{"n_kv_head": 6, "head_dim": 64, "d_mlp": 1024, "attn_scale": 0.125, "bias": "none", "init": "normal", "init_std_up": 0.0312, "optimizer": "adamw", "beta2": 0.98, "weight_decay": 0.1, "lr_head": 0.00714, "seq_len": 256, "steps": 10910, "dataset": "wikipedia_en"}
MLP neurons of a small language model. Each row is named by its layer, matrix (down: output weights) and neuron, and shows model dimensions 160-255. Each number is 128 + 32 x the weight over its row's rms, rounded and kept within 0 to 255. Numbers have three digits each. A neuron's up and down rows have the sign that makes its largest values positive.
After each neuron's rows, "fires before" lists the tokens most often just after its 100 highest values on Wikipedia text that the model never trained on. A number after a token or word is its count.

L13.down621:181118163146069101108128118103152152132177149101165116180075106136133132214117088109146086133110158090184099144079154146132102123128134133163181124109094145125134142104113104143142133152171095122095040110094098147095183111125141125093159061109135111088111107179136131113127125112162080109
fires before: "|" 35, " on" 14, ")" 7, "ures" 5, " in" 5

L13.down83:143119176142091051092153161099100128127096097118128110140129145115077131086150161117149131074174157149160112063118156148103082154133068196078145129076176149137084099155062098123094101143147118144195185138095151175122112168156098148058186196154105149084106141124113114078094123168184165146
fires before: " |" 37, " |\n" 14, " " 10, ":" 6

L8.down59:142180123117117132133139122113146171137103168062096142158109145129156138174146173095133074076107096137113118080133079062161108169084128103088076094097144114107163184101150096075156108138135143120176148088183092124178151108132137168154098121177108145140115122140144110082076131114145046088
fires before: "-" 50, " zone" 8, " |" 6, ":" 5

L17.down639:119134176183128108133097126103146154147160145162158149140108103104100064143049147134179154124154143130076130131095062119145168153148074107102110106139134139085128179111116164099140118141124138099046070062178118149061073125080108151183104091145152072145110126109108090115137152129154090181
fires before: "0" 23, "." 14, " well" 8, "00" 7, " the" 4

L2.down745:138142180113120127129078146089173138145137159096160130149145133151153080140117053138164121215103076083103150120120117145136162164084209148136133217153138122103093122124166109163132201178180130128122137101125143129106159116135129152166077142096048092135114106130097106129091196151091070093
fires before: " " 43, "_{" 9

L13.down428:081138126111080106131134163154091124126122157127156173116157152156094092076089186091180132119107145111097136122115204081140132107138131130103102171154187202105123151133104116117173155189091097151163153126049146152195096108141157155142138153138096110161154123061126080133086138081141122121
fires before: " " 68

L18.down1011:112127074097129119149138154147086094105108111132118122101105088141191067126136098070142106138133087118086079143107130140078138110116108131147197178146073114101135106111043191135116142109078117099170172139173166093149074134077129206112105129167095203049093152150180151135127148202100120083
fires before: " " 25, " and" 15, " when" 7, " where" 5, " the" 4

L16.down266:164139158096137143118131059115125130127095156120111189137077087160162112105065157148117107080071166179160188108167093142121113161120141132141139092122118094167069118082130119131082111138138088155143194143162086133085142147146143103099120243117080112197055170134107140125074154133130080106
fires before: " States" 60, " Kingdom" 8

L18.down411:088163159115139096179115151143120128173050205129192116131171104194149100073118138099165144127136079160117117138123143167151118119163138112172157081121131124121110068152157100114115146058099187150147181145089083139121190134151145160118167125054127155145069126112128107161140144133194152122
fires before: " " 68, "," 18

L9.down171:128144109101150121156102144164156184117102074142107177110209147145149102128133149118114138132137104142137106126128127115164090114130166150163171174145116144141122107186131142113133144107155112167130168124124087146108120162071142066055142119105129112155144095149151078097118130140173129109
fires before: " |" 19, " |\n" 14, " (" 10, " of" 4, ":" 4, " ==\n" 4

L9.down28:083070133100176113111101204081158142104111163149177184136121185115110099201174118098124102157102141164135129113110069144096132106121141147140130124168151166079183130112180103093151152095098174088088122090079145147114134121105076178089089105124138163133125111126085078070092141144142106127
fires before: "," 17, ")," 12, "." 11, ")\n" 9, " |" 9, "–" 6

L17.down72:153107121147110109122061142114132115131122166163123153127095132058151124149103123077128177111094103171135130155141107095174162091136111110131148106168077204076102145125089162087148157120155134055143119108130081189136109151188124165143133113084187163136085174070109103144186170070167159106
fires before: " to" 32, " as" 16, "al" 6, "ity" 4, "ous" 4

L9.down412:134105125146143107108117116130146082140111088188144110153164134142116139161152108141177120186092088090127206087083153093117119138128130100082158110138167100115097100174123132177167142082178056079183106113125145134146106157157103143095195106138123131172154126163098132163151151217141120157
fires before: " " 59, " -" 4

L17.down366:178144129120125210123107094128101114140105185107176157080138085127144084121121123074097177135158103128124089106140086103120071179140171079177167093105212169108123214125099190118116123129201138138130165124116076109129167164119130140143084153137142130154130097072130101123101089133155166172
fires before: "-" 58, ";" 5, ":" 4

L17.down98:161149141124018181106150140117118125114118122169092116140125144140160112120193112150140098113084122154122123103088138147114055119131043155137130080141085134093119116109108095128077108114086140129087167103141122158128124128133106143102135174132108164172104137134135130110096071115150159118
fires before: "3" 22, "9" 9, "13" 9, "14" 7, "7" 6

L17.down659:155155123158161046105053116100118083118078130153136141148125122145162113086141130103223102119092153145067135176139129144128116134156133158088162078112136130076084114123105147095147180124112160149073123066096078153154165111125160180124109123117096174156108182153085086134125124098153098138
fires before: " " 99

L13.down666:165124125141084146169134082183158094147115125138198090070169165116182225130098173184127152171119101128120128127137126170114106092148126107169145150104131136162118119116129082152129126151115149140091093111110110173135101144131160101170140151110141120097138155110113068105091048181115165086
fires before: " a" 29, " the" 16, " an" 4, ":" 4

L13.down398:101137124110141097115191085169107133137119070136115120123107179128203140111192099134092130104082132134118176086106163164094141102096095142115140134138135154172110062161149162132161168117141167085159120120098175129126098146087047126110122105060118147160144120147116118084163133120136093125
fires before: " |" 36, " −" 9, " |\n" 6, " " 4, "2" 4

L17.down389:146101153122106126041136177123097201170125136148158102131128127128140079129135113116178080145110137095119153137164142123114091163162127101107125152131184165117107054156150064165154117099090081106131137116159111161126120135144113118150166124120144151085120131153165117147161097096167104104
fires before: " |" 35, " |\n" 20, " to" 5, " and" 4, " that" 4

L9.down557:098166065178153129150184157114127104159134131149109111122136134095093119107129157090161163106119154128151154079136064103142142074108092121149098189192111126114176094132109142105152125153185102159178158170127083133122155118146148090147107118094113074120172114161152123119145115138120119161
fires before: "|" 63, "-" 15

L17.down908:086125158093106176124099130182154123089146133107092120091140123087140174085132120148150185120138132133115108077072086069113128175123132093112100103121084140162141108117111095125137114139164122101076156129164085187166149148105133098152105134128111110167107110105101096117132101091077070181
fires before: ":" 43, " " 17, " on" 12, " in" 6, " |" 5, "):" 4

L18.down19:100092125113116092138132166136174134137068173066126126159155149090169113112167147134154152120196177125131104112150133148144107093132142141090129125146169186176070152141157127122051182101122081119157140168134088137172206173152057151106124152084107140113117097127111122113136115091146136144
fires before: " |" 60

L18.down849:115161132051163100088119155103112172111114148139103135148147132154114185111110100125147082164162118169130103148111149142097179138101094108069120113123190128176086129145167149072128128094104131106171164158185138127115168120116128148132123193162126188075053151118109118162128164055177092119
fires before: " |" 93

L13.down537:137141153138157101108145128097084190147110157111147124059145085116162108150159161173105130076179184186119109115096198106136112111165107095150166064171181095131175173166090145158118125084115120110171094132134109101154162119153113127149091113093157177098082166120144099082127132089054105176
fires before: "-" 37, "==" 19, "===" 18, "als" 5, "|" 4

L17.down55:126101098089128086068189107146138189144113114123112115138081144119189124075104125132077104159138131125064103103125116134141152138141118114095132198083207106209181123086144126110097117110098075114178137162120067114139120116133119074088159169171146137178165102168131100125141095125129141168
fires before: " |" 60, " |\n" 5, " the" 5

L9.down839:127133146168098175142083082140104139087081155089161066149110136085109164209160138114126144103166112173144148128087108139107082153153135125169116125079058142104131138150159138108128108095174143124154136135190138110097118108139154123183100091150176113102083159147165143122143081151120122091
fires before: " " 34, " the" 13, " a" 10

L17.down407:090126178114110123116116094139149169119073149175107106115137117116168130102127155147086186067147086136146155146090120110132121124128128106132126089132155121153153107132141163139115134138123123144182108151096109137077034159155156176150165103127125166118084126133165121154132154182168145089
fires before: " |" 51, "." 7, ":" 6, " " 4

L9.down416:120162096133174146125149073097159091095052191121099151131151143141160093115142132163195172103146146101097067120089109122112119152139167166141090091078116160169109116107141156085111155145118105219122109130156112137115132127142135140171138197081131157139182149122117073142141065114172123079
fires before: " " 72

L2.down503:132142133120132095195109161159128101198110130152140107173130086118173147155133086110192163112160161129154180130127166157135118178110146147131154170090113110096118130166117061165134106095124096111096114097068128138133143109118118158094118165109153149142106185069110125114131110110098046134
fires before: " " 29, " in" 16, "e" 7, " on" 5

L17.down715:117125229116195151143120140171146115124191079147194114145119154071168127138169115091097096107121127090157102116141142169120192137079051097188089148146176147134202091156138112126117155132112120043118155051113085093147131124070143124112116105116112153089148141050128099086116169128144124142
fires before: "," 31, "." 16, " " 11, ".\n\n" 7, " on" 4

L16.down666:143113105132093099124103129099109168138124149119136169136141149109094103158205129145126079141140119112105134196054144094208163109127150126151158118079196124213114140126170126103208115125100081074090096082108152117157156181103132127128171118101121077065170137101102107181172200094147127104
fires before: "-" 83

L17.down636:140152061100063146162104116197095159152122095129080139139187187110179121094152144148109104130134155091152159174118094146085133138079132129119144140137231149095118161167125090148129091098097078054105128098140108129150105106125121157139167143121141126160097107182144110141131092137124095111
fires before: " |" 22, " —;" 7, "2" 7, "1" 6, "3" 4, "5" 4

L2.down270:118125117149146110115130189194118141172152142149162093095114124140112181082146149090133138161138190138177211096109111108177140137136109132102141121117100120066081094088100160142145117114122146114152092115072095084104128128165139155082137128121105110138109160122193101096131171159128142141
fires before: " " 69, " Ron" 4

L17.down907:163172138086166123086133147137154137158062148121116144087137176150203127071066053091119173096087127139127083167134176130149182108210102135100147100120127182165082090094105150133102152074121160122159124120102085146134110167127025123155117125080132123107150119129126104150137085145131119120
fires before: " " 81, "," 4

L2.down571:162131141089136131113130145164120140139154117126105181105146094175093171147143107150192106121055107138130072165126151128084161143098101171143095158199135165134101161130086048124194136154138107172138105090129145128144100121169113133088099165108065151146108100130136148142125129120141103130
fires before: " |" 54, " |\n" 13, " and" 4

L17.down593:106094128157132108121110155098137170090149068156123087075099109077176077150098150108081058112155154148145137140155142125125179143185125171113121138140210093137166151137140164143153122122134084052180106110181167134176195109130123142056146113123160100153182166159169131134153114111137186116
fires before: " |" 39, "-" 28

L9.down537:080106103123130128107149117143136086194094118128115113129179165097149138149102121106147058154136152164103151136113146214147147121107126112158102119150189110131124131118107034160101090108115081184161099102225112172168169137224131185141157130064050162141195089149089121144163125144147168138
fires before: " |" 56, " |\n" 6, " was" 5, "-" 5, " and" 4, " |\n\n" 4

L16.down775:142126151090110190037166077147133109101106130162076076128134111091123152149135128199140183119123124125155147095172126124171174133100089152130161124155081112100135096045115165051114131163090125117124167077168111098189134121165183114082103119161154157126143093164086080141118118114133114098
fires before: "0" 30, "1" 21, "2" 12, ":" 6

L17.down39:136118195130116192077161087119168150132136112147158194082107144147113105179091196186111086142117067144152098155178147155072127117143119063146111129115106099094141088098172105093181113087130159095077123132099143114117089154109119095096109205078078095137147133143142096080123113121138088084
fires before: "|" 18, "9" 11, "15" 9, "18" 8, "8" 7, "," 5

L7.down799:121090095134131173121128164145102160114129157155131117112132135089156111124120148126118109109177081143124156166108120121140140123109086109127126104158216118093108096067140139132119159134084120000164136139147143115102098148203110144134115111108156083148154133099084093101101110156120149119
fires before: " the" 46, " a" 6

L7.down499:110127145155099135105143146070151103151082138179139093088100137139134132082150136102106087146085197146141149137126116114088132122163099094103131151105164188144138100170134143091209142057142042076061124205087117144107095158115155166123147173096104084114091088153138183141125158129166112114
fires before: "-" 45, " " 26

L8.down671:085137125115110115144123177081127121083177151136133153091133135111176078087097111177153110100116120097068134138062092163163086156196154139108113116172143107140201085142080140111114213145123156156154108152114100137144105108151113112084178064110082152192155111144168154105131119107119142111
fires before: " " 40, " UTC" 12, "//" 4

L13.down312:124071189171110136148178110096122139159135119133190075079135112155137159132131028155129130088127091124120131122109118155137168109124104121050174062097155125106168169117159157082121153091156112122124121083116138133139215140120128137110139143154135098161150141151145134127154094079189120141
fires before: "." 48, " |" 9, ".," 4

L16.down166:119145120140146120151099145126174149122145139121106153118112071140106083175117119165149115154130130103159168127194149111105097116123131079120129119146129159161232151147087130182141088086145158079117164131140128039178116131125118125140102090121186135143178143154130117122115046130136171145
fires before: "-" 45, " of" 7

L9.down175:169160103130091130134163064110120176059085155120145094163129148153112156194117124143078134119138104098097082132125123121154145103167076109134182129127097132105155150156176170157137066182077183207150128106089173095145103057176104137128116157134164169159177121157175142138100145164071121106
fires before: "=" 26, " by" 18, ":" 10, "," 4

L13.down955:147119161126144161153171141127202095169153145163145092126083157124103148078102030101202147131142152127113151125058144121150146065154116089102178135110188116164056152153139143109153152141138122077133150201130131114110108067176078131199133171144087123187166113111173166180166061145119146197
fires before: " |" 32, "." 32, " |\n" 8, "-" 4

L13.down226:091071181074091172142136128084180185134162167141073163145118125097149147147171085152110097092118060102083066128145151095101159182060159151111187085168002173096095128139190115097180091086129175070140135161142117126137112160107121156132080103100105137104118120164135163136117153153154186138
fires before: "|" 50, "us" 4

L16.down420:126127126082089120110128046061141166198130146090076125125152164111179176088140137175150090057090161123098192151084143188111157193080185125150116094098134171084124156100086202115052125116176127153145083211113129087169158126201141152160096100107082140101113115144121103163098094122115100115
fires before: " on" 18, " in" 11, " at" 8, " with" 7, " for" 6, " to" 6

L13.down713:164136137171116166158189117102118105168130123079117164146071112120191165164126135115157124111138097098141110115131161121109166168107151156088132037135152140188159170142163089130162152088087163158112124108128091122172132158152110105117119113122121110136146101126053159104182201096147164158
fires before: " |" 55

L7.down436:155080095115133103152152189118062092127146124159148143170127121167089183145125123157108141070152154111131154106101169117128098106155127151152077127086169105160082113138164092130125126164122066083148141107133153137142173158128141145188121098059121141156120132104156110095140136114101135133
fires before: "-" 64, "=" 4

L2.down893:160120141119163123122132134156169078204195076150110111117095097172139126119073141116117107083072109094127066183137169102093106132072097160145128147143129110091156140100113065137095044137165121152111101083142173149162077155182126120139125136080150142101134095168113171169135103165118148091
fires before: " |" 61, " |\n" 14, "}," 6, " |\n\n" 4

L16.down675:121139096123193176214201123096113111171135193102114087116161113168121088097153138119146141119133122149134098090113105104115141147181117074103083098116093139182159121140154132121138124186143156067101134130138151098143057100120103095174188159121082135158075166159152139146176100134200089141
fires before: " |" 42, " " 11, " listing" 6, " (" 5

L18.down353:090137129167127070080137124120162149128194103164118117085160084156109093121140171134068116118082142102167050134173137156085146148144123057147144120144129132146134153127177163102100103151126182015102115129095118137114140151122130203133122126159188150164119197114121106091106129075149125187
fires before: "." 22, "," 19, ".\n\n" 13, " and" 7, ";" 4

L16.down225:130173144016150089130123152148116132132161130143174115169178181124133169182183143172113097130135124107075184151128166111132145128137126143129101122123086106090095139124098091074118116096156163076082079105132132097125116143148073106134097139143139202124169146157151067080152128166082158123
fires before: "-" 76

L13.down985:137136107154177141174129122131127145166105125105177126205113097132137117155093155077095116143159098093103145147088118124127130122114092124155117147092214092111161047164112177100088146119137119168108157131146136142071172189136104235139111098092093105109153145107112047186134167119126149123
fires before: "." 47, ".," 12, ".\n" 5

L8.down180:149178059110120124120107115127161099099116145114150108131160107114138102074114112103122131128109132120127159090039081135186101134172122156123123086138097099074189074192163083069153142104129119188212145138116096160148114137148193152120097193110161166108133113149167131187120167165124129099
fires before: "-" 89

L17.down179:105086140105145092116171185119151114096080171100127166157186146169092156134152125130119184109142153105143137110084124088157125146169134162131158173113194152149172054163148105150149118131146157085143136147086089106115142130080111204194132125088132148065144080150102120211130165103115097118
fires before: " " 63, " (" 4, " |" 4

L13.down882:115162130136177125094096167137164135198130102121131149099133121136149156138188100125153120133140186127192214130086125078135135122166114097064128124125210113101108104121112130108159155090112067121140115150136101129119094124159162150101152154093115120117076171140152132140158141157152101151
fires before: " " 60, " +" 10

L17.down485:105098017083133093149144101078174149127111109139184089133109114105181097152147143111108083165198114093126138106166138058109139155080114060039177136144077099108145095090188163160136047099126145112105141094153087066164224146091103110127143148151103125131134145136148149098098058153136152138
fires before: "-" 100

L9.down906:176120111121161115123155115142164088155144148086113108132117157095154124172126124041119149124108157162137133118138130109126132142124153119123051185122234105139133146148113048125092141098118106159115120136189103130142179131178142089144157114171100147156148148132149085139099143134121168137
fires before: " |" 20, "5" 11, " |\n" 8, "6" 5, "8" 5, "1" 5

L16.down280:113099099148060183128183171095095146173077156137089148140126184159085125143184179083129093149104075101128111154149152119156146122112103088150168091168050113102075134100130137146137088146123121135158104107107149158091140106190130117091064170161108131086178133105149116180146065180104148143
fires before: "0" 34, "5" 12, "3" 9, "6" 9, "1" 7, "8" 7

L17.down721:211155101137128129120151138116095131146139134127121130112115096079114166128096185127166189081148109180188108132093163099126181107179165152113179119096146199140154121079065173091148112137134180154164126106090144089127108161133110155112125160103052121124132098128129118150148103152126134095
fires before: "2" 11, "5" 10, "1" 9, "3" 8, "6" 8, "7" 8

L16.down274:064131136162107085155144189085167164118114140162125146094124218072135131147106136084159183153154086086153103155104137129141147176183151120112121137077099141179138172155095143168120107141108131176139173127155092134145174110091109136100126103142117089145154149052133129171126157114174085112
fires before: " " 71

L9.down345:217135177156175121075099125106122171136145078097049173140151081084094088133106067073112098078205155120126118156145097124125155147120074129131087128108119080133128134124127141164115140112165120152153116159079121160100179139131118118140166118120143191112141128139107163142193173108131135121
fires before: "," 44, " |" 27, " " 5

L8.down309:098135170135134082073116124111157136098186082105115162125120129110088140149141168140101144100061136152098161154066109123108121157161128151114140133154165142130110094142091081139096184097116131122101125131117150069170092107086158108114096119127131152110100149106088113141126133165150139095
fires before: "," 22, " |" 11, ")." 10, ")," 8, ")\n" 7, "–" 6

L17.down597:153148090093175106115114110171096149152151133127136132123095104090114085077122183099106096148103110094146135129195149174127128146110161135202167173096106116072147090130164131128143050142136092101167140100179151115192127073170136143164123082137112131149137129111139108127172125159145126075
fires before: "2" 40, "1" 9, "^{" 8, "12" 6, "02" 5

L8.down870:207201125144109148081101157130135117104154111095126140090149128113142085115108116102135177101135162145125106143080140078104143073112141173134146066135080126123131073108152063098189146182183132136153115115117110117118142156076147168104085131139127105152125114162089097122136125123054156135
fires before: " |" 22, "," 16, " and" 12, " was" 6, " to" 5, "\n" 5

L17.down285:101109143108142136161099086104046077123092204118124182149104100173146138095156125148203150123142081096167142139184107156079077087107182144119170148132081169117079106139086113134172134153165148165128126145137088188168169163132100117113117176111128142147081146109123135111148099141110185111
fires before: " |" 48, ":" 7, "." 6

L7.down472:178157114103128053154117091151154119141121158139131166107189163173138158131141149119154185147076080094119141121123141144164114090172113144117134108043153113107133129141148112145104113105156169064083199104091096132117079115079118100143146128132076154115139092194112197112102179160150119119
fires before: "0" 21, "1" 15, " |" 13, "2" 11, "8" 4, "mon" 4

L17.down1001:115094138158098100150096133182123106099079113185170114188192153118125118142109150151134121084118109138111138122138148160211147144183150178094108159120074131115129103096187132138101090129192079154134084151155148192177132141124136133135147113105118147083086167148121094127088104125165121119
fires before: " |" 54, " " 7, "2" 5, ";" 4

L18.down115:071122075150091129139096143089199107125178130181134087121096083088163112115093165093174148081094151148091100118143117138119113143145110155165136148140048172075130172129108153148155121158112184148184142094131059126151148140125122154108117132121171152178156178156091136134132136111098154100
fires before: " as" 41, " States" 10, " to" 8, " in" 4, " for" 4

L2.down751:114121090074097147093140096121124134124123079172127139151106144103135120142109133123121093144083142136093179127136153160062132111092130211143079133062102140150116111157207076113101153129117110171166190109135104179049161135119175082110122134137161073143118141152159147085119185149126111127
fires before: " |\n" 25, " |" 20, " (" 17, " Released" 4, " was" 4

L18.down508:102152158068147094150139098140151145199102126067179126106145170129138072099142139130133110107139197175135170121112162199069129158169053111081172124120130115113078183138136131140132065094133153098116134175082094112107179161129190152102122141123152103115186182096166113072129087140152128101
fires before: " in" 46, " with" 9, " on" 8, " at" 7, "-" 4

L18.down565:116129116127145102107141113140104114090149166161154155128103111102186133106120127151167150168066199106149083100130150127108168113175066158186143150148148126137139147065076157082145139153127142115159142132119119122080106171135121140170132087078125144094167098111148167111134047092103103133
fires before: "," 78, " to" 7, " he" 5

L2.down937:111101182101056134055128088111191077098129159086120109115132129082140133174141155098140114143165079135090119132078114210093120170121146145136102133110139111115200113162166109172139097115136141143108111125141140147118081093119158131145137101108133132132159125168086084208117152143168171068
fires before: "-" 71, "T" 4

L7.down72:196125145149078079118191122121117107150077120153168071132136146192166085154105145130096139133106115149161134114146156120072189072151066141105131183140182095154164102098086129111122085119094106132107096158099135117134118163122171102094118110116197130146085088110163160133128105218099140167
fires before: "-" 30, "=" 20, "Population" 5, "," 4

L2.down809:118134152153172160129096132120126128167112067177154128124118152136079184095172093115191143103120180132140189091111159107147148134150081099110121111103177119111083149112102170113088155124126094095174137174094097108124086097113165169093112145178100117191108111138146134105098165176175145123
fires before: " " 45, " W" 9, " G" 4

L2.down929:165114112160065034176109124187106089132162113208111152158120070114133118089104069069101183092096114165136103118128098125103130113108129140112134181128165113151085140136094081152158068155140109165169079084080146166111152119090160139129092173064184161106133168140159181111086086096126150164
fires before: " " 31, "|" 25, " +" 4

L2.down589:145215053121137107120175103052156097118142146102089118135168110149087146141102135155139117191182145133097119213107070162103096098147118153136128147133160120135148157112135074126151139094139143133146109173100108095106096084081118147136099137117106154114096130139141077164117126138131145093
fires before: " |" 44, "ies" 5, "ilities" 4

L16.down132:113103173114138148116131103120118160063133127096173208105121161114154061164115137119157122120126165129103134090139135146207088132114137101180116129102160133127139145164081160161066129100151119143091115075129132153095169155096119145101139082167123077154103147118079100143123076126120169126
fires before: "5" 20, "6" 10, "4" 8, "2" 7, "3" 6

L18.down207:141153147103123154156140089121104129148141126101087123120147124123138151189155044165113111151120071119060140139086110074072148140128074113100121142118103101126103107078123085133058118122164087179124113121204105121144104167122107122123083164086136145194122165127077119150159139149099147189
fires before: "|" 20, " |\n" 18, " |" 13, ")" 8, "|---|---|---|---|\n" 6, "." 5

L17.down688:128074106123123105158157113115138124135071147134127147122093090188118145074099105078114139191143186107054159160096124141163128102151139180124101139164059062127098141090074124108111186184130151186154126085178115154107178092130139104168098095123114139141181139099111126142109135102110097126
fires before: " |" 36, " |\n" 13, "2" 5, ":" 4, "|---|---|---|---|\n" 4

L13.down644:134129077073113144169126092098127102145108118121128120195144070149155143158150120127115125090142182062091105121135122091124133087120125158123156140085120206126106128174171118155105103078076155135165178035154109124124165145115126143124072075075080144140147155113106130144106119155103117190
fires before: ":" 34, " |" 24, " on" 7, " in" 5, ";" 5

L9.down498:153087120125145140138121129135153143122190086122173130111188098125152085067120132116138112123087168121036128154088067066122139164143118154139135085139198127149214127109143088061163205140134167140165102105119129139185143100090110136151083178097097136115188119110136099110119167089109069095
fires before: "-" 95

L13.down42:130105156079147109116174109130131142149103069129092123099232164163155094101124077160139121085108135094158087138159113093171173139145116123166100133113127135151098172080127128133094077115127139151069103149182143143153137119174186135117118116078146063171114127141158136137180120093127107091
fires before: " |" 37, " " 26, "ts" 4

L17.down635:177137108127085092165146126118148092128184145101099128191096122099102109136174093173171135198178161153132168182047146146161128108123138082144080105098098158133076150189127074147109155149120118053106135104065113074130145144078173131122124136119082127172173145151175124105138148098103093094
fires before: " |" 39, ";" 8, " Diego" 6

L18.down416:122143152141144117143137176126192091157107096090111133150144120137126139113183135177169097189123177098177155147137117153140140113161125043077092104121161205116091150197115083139205182117146177161150080134144143109103106042084122190144144089153150135110148153157120152105114095107093094132
fires before: " to" 24, "–" 17, " " 13, " and" 10, " until" 4

L18.down863:123136118161142133121132085131076083122094172133107125168116128128080166116107116074153125135123110216167163169143112149047107156143104159145063146116167088172118146200118146095163175126143145124111112162150081211106178137109121109079095191163119110125073114153134149153098127115136115141
fires before: " States" 57, " America" 8, " Kingdom" 7

L8.down125:146084188125151166109138101102132094158165100136100084107104105104143082121104149185085162131109146083135122108080134127122133114093114129117185088127135112193094124116116118134159172108194151134096118142080141100100166105072120160163124127131097132109102107077112136079153132151098116105
fires before: " |" 32, ":" 10, "." 6, " |\n" 5, "om" 4

L13.down248:084159152100150104124120139163078099093134112156145083143105104093140170074133053188107090105135159118106144087142123142045139153164110114159126144176219157113121129155174147106150153112128106062152124041098139125079113111161123127120145124130135134044118168126108136129125134121078164119
fires before: " |" 61

L18.down721:109107102062126137190147077150153150114091090120123139161169141134194150141094141198083176107139173085104127178110169137157114139133126054129172131079190109114151146120080142103134069101173132121129147122111052157128118145115106171128100105104140198152109103100180120085093089180151110161
fires before: "-" 65

L18.down155:142125105176151110145129122159123106100095063155162117153155098098169109135173092117119147123173152099139086103130171147146043117068085089160134175131102071129122162053145179162108146134133111084124130168134195089114115077094069071175164080100205131121173130089209150114111136132157072121
fires before: " |" 32, " " 23, " John" 4

L16.down938:118153091128142165117082148097103141139148148070075099114106118195148093201178139183109166118137087147074148143126158118076135139146115104082074093063137178141117096150157131072155159193146105112165088139122126139193133151115153111187118120136083160175126115079104107115151163128119131121
fires before: " (" 18, ")\n" 12, " code" 9, " mi" 9, " |" 8, ":" 5

L8.down136:179163126153181146101160076153159146115121119155120130065132142095164168154081133125133199141113076141106090194136170157160152081122130134200108116134117108089119100049138199113121190131147096127178140131130039121138095166125158170087143107134147105129080105133159108123082086181148130111
fires before: "." 51, " the" 6, " a" 5

L16.down823:032080092141138106101117153111174099107105100109111141185163137163150120142059083089163132151129130081152167135121117176136128147153121099134125149144175105114138143130117163122164111135079171104138160103102150078185088142095142138107173139110113140142160150124147101111172114160127113111
fires before: " " 68, "," 4

L16.down279:146148189116057177159088130060152108104122186083118178118099097096202144181182121136193125132065134116141100093181129148157074108085136082135128164167107163128171065134142163213137124129140179149192134176079132122151179081121124096046192099164156167200070112101123140118136099102111151155
fires before: " |" 45, " (" 4, "18" 4, "22" 4

L13.down759:080094089122112088158162085119123101075116166151117123161127151126142175150074177133133093053088077131118147148179067207134120105091126159124113105093108130138200148071127158186061141124146134135146114100189092090122115159102135147115143082090151117127128127072127161148159125065100143203
fires before: " |" 63, ";" 8, " " 5, "," 4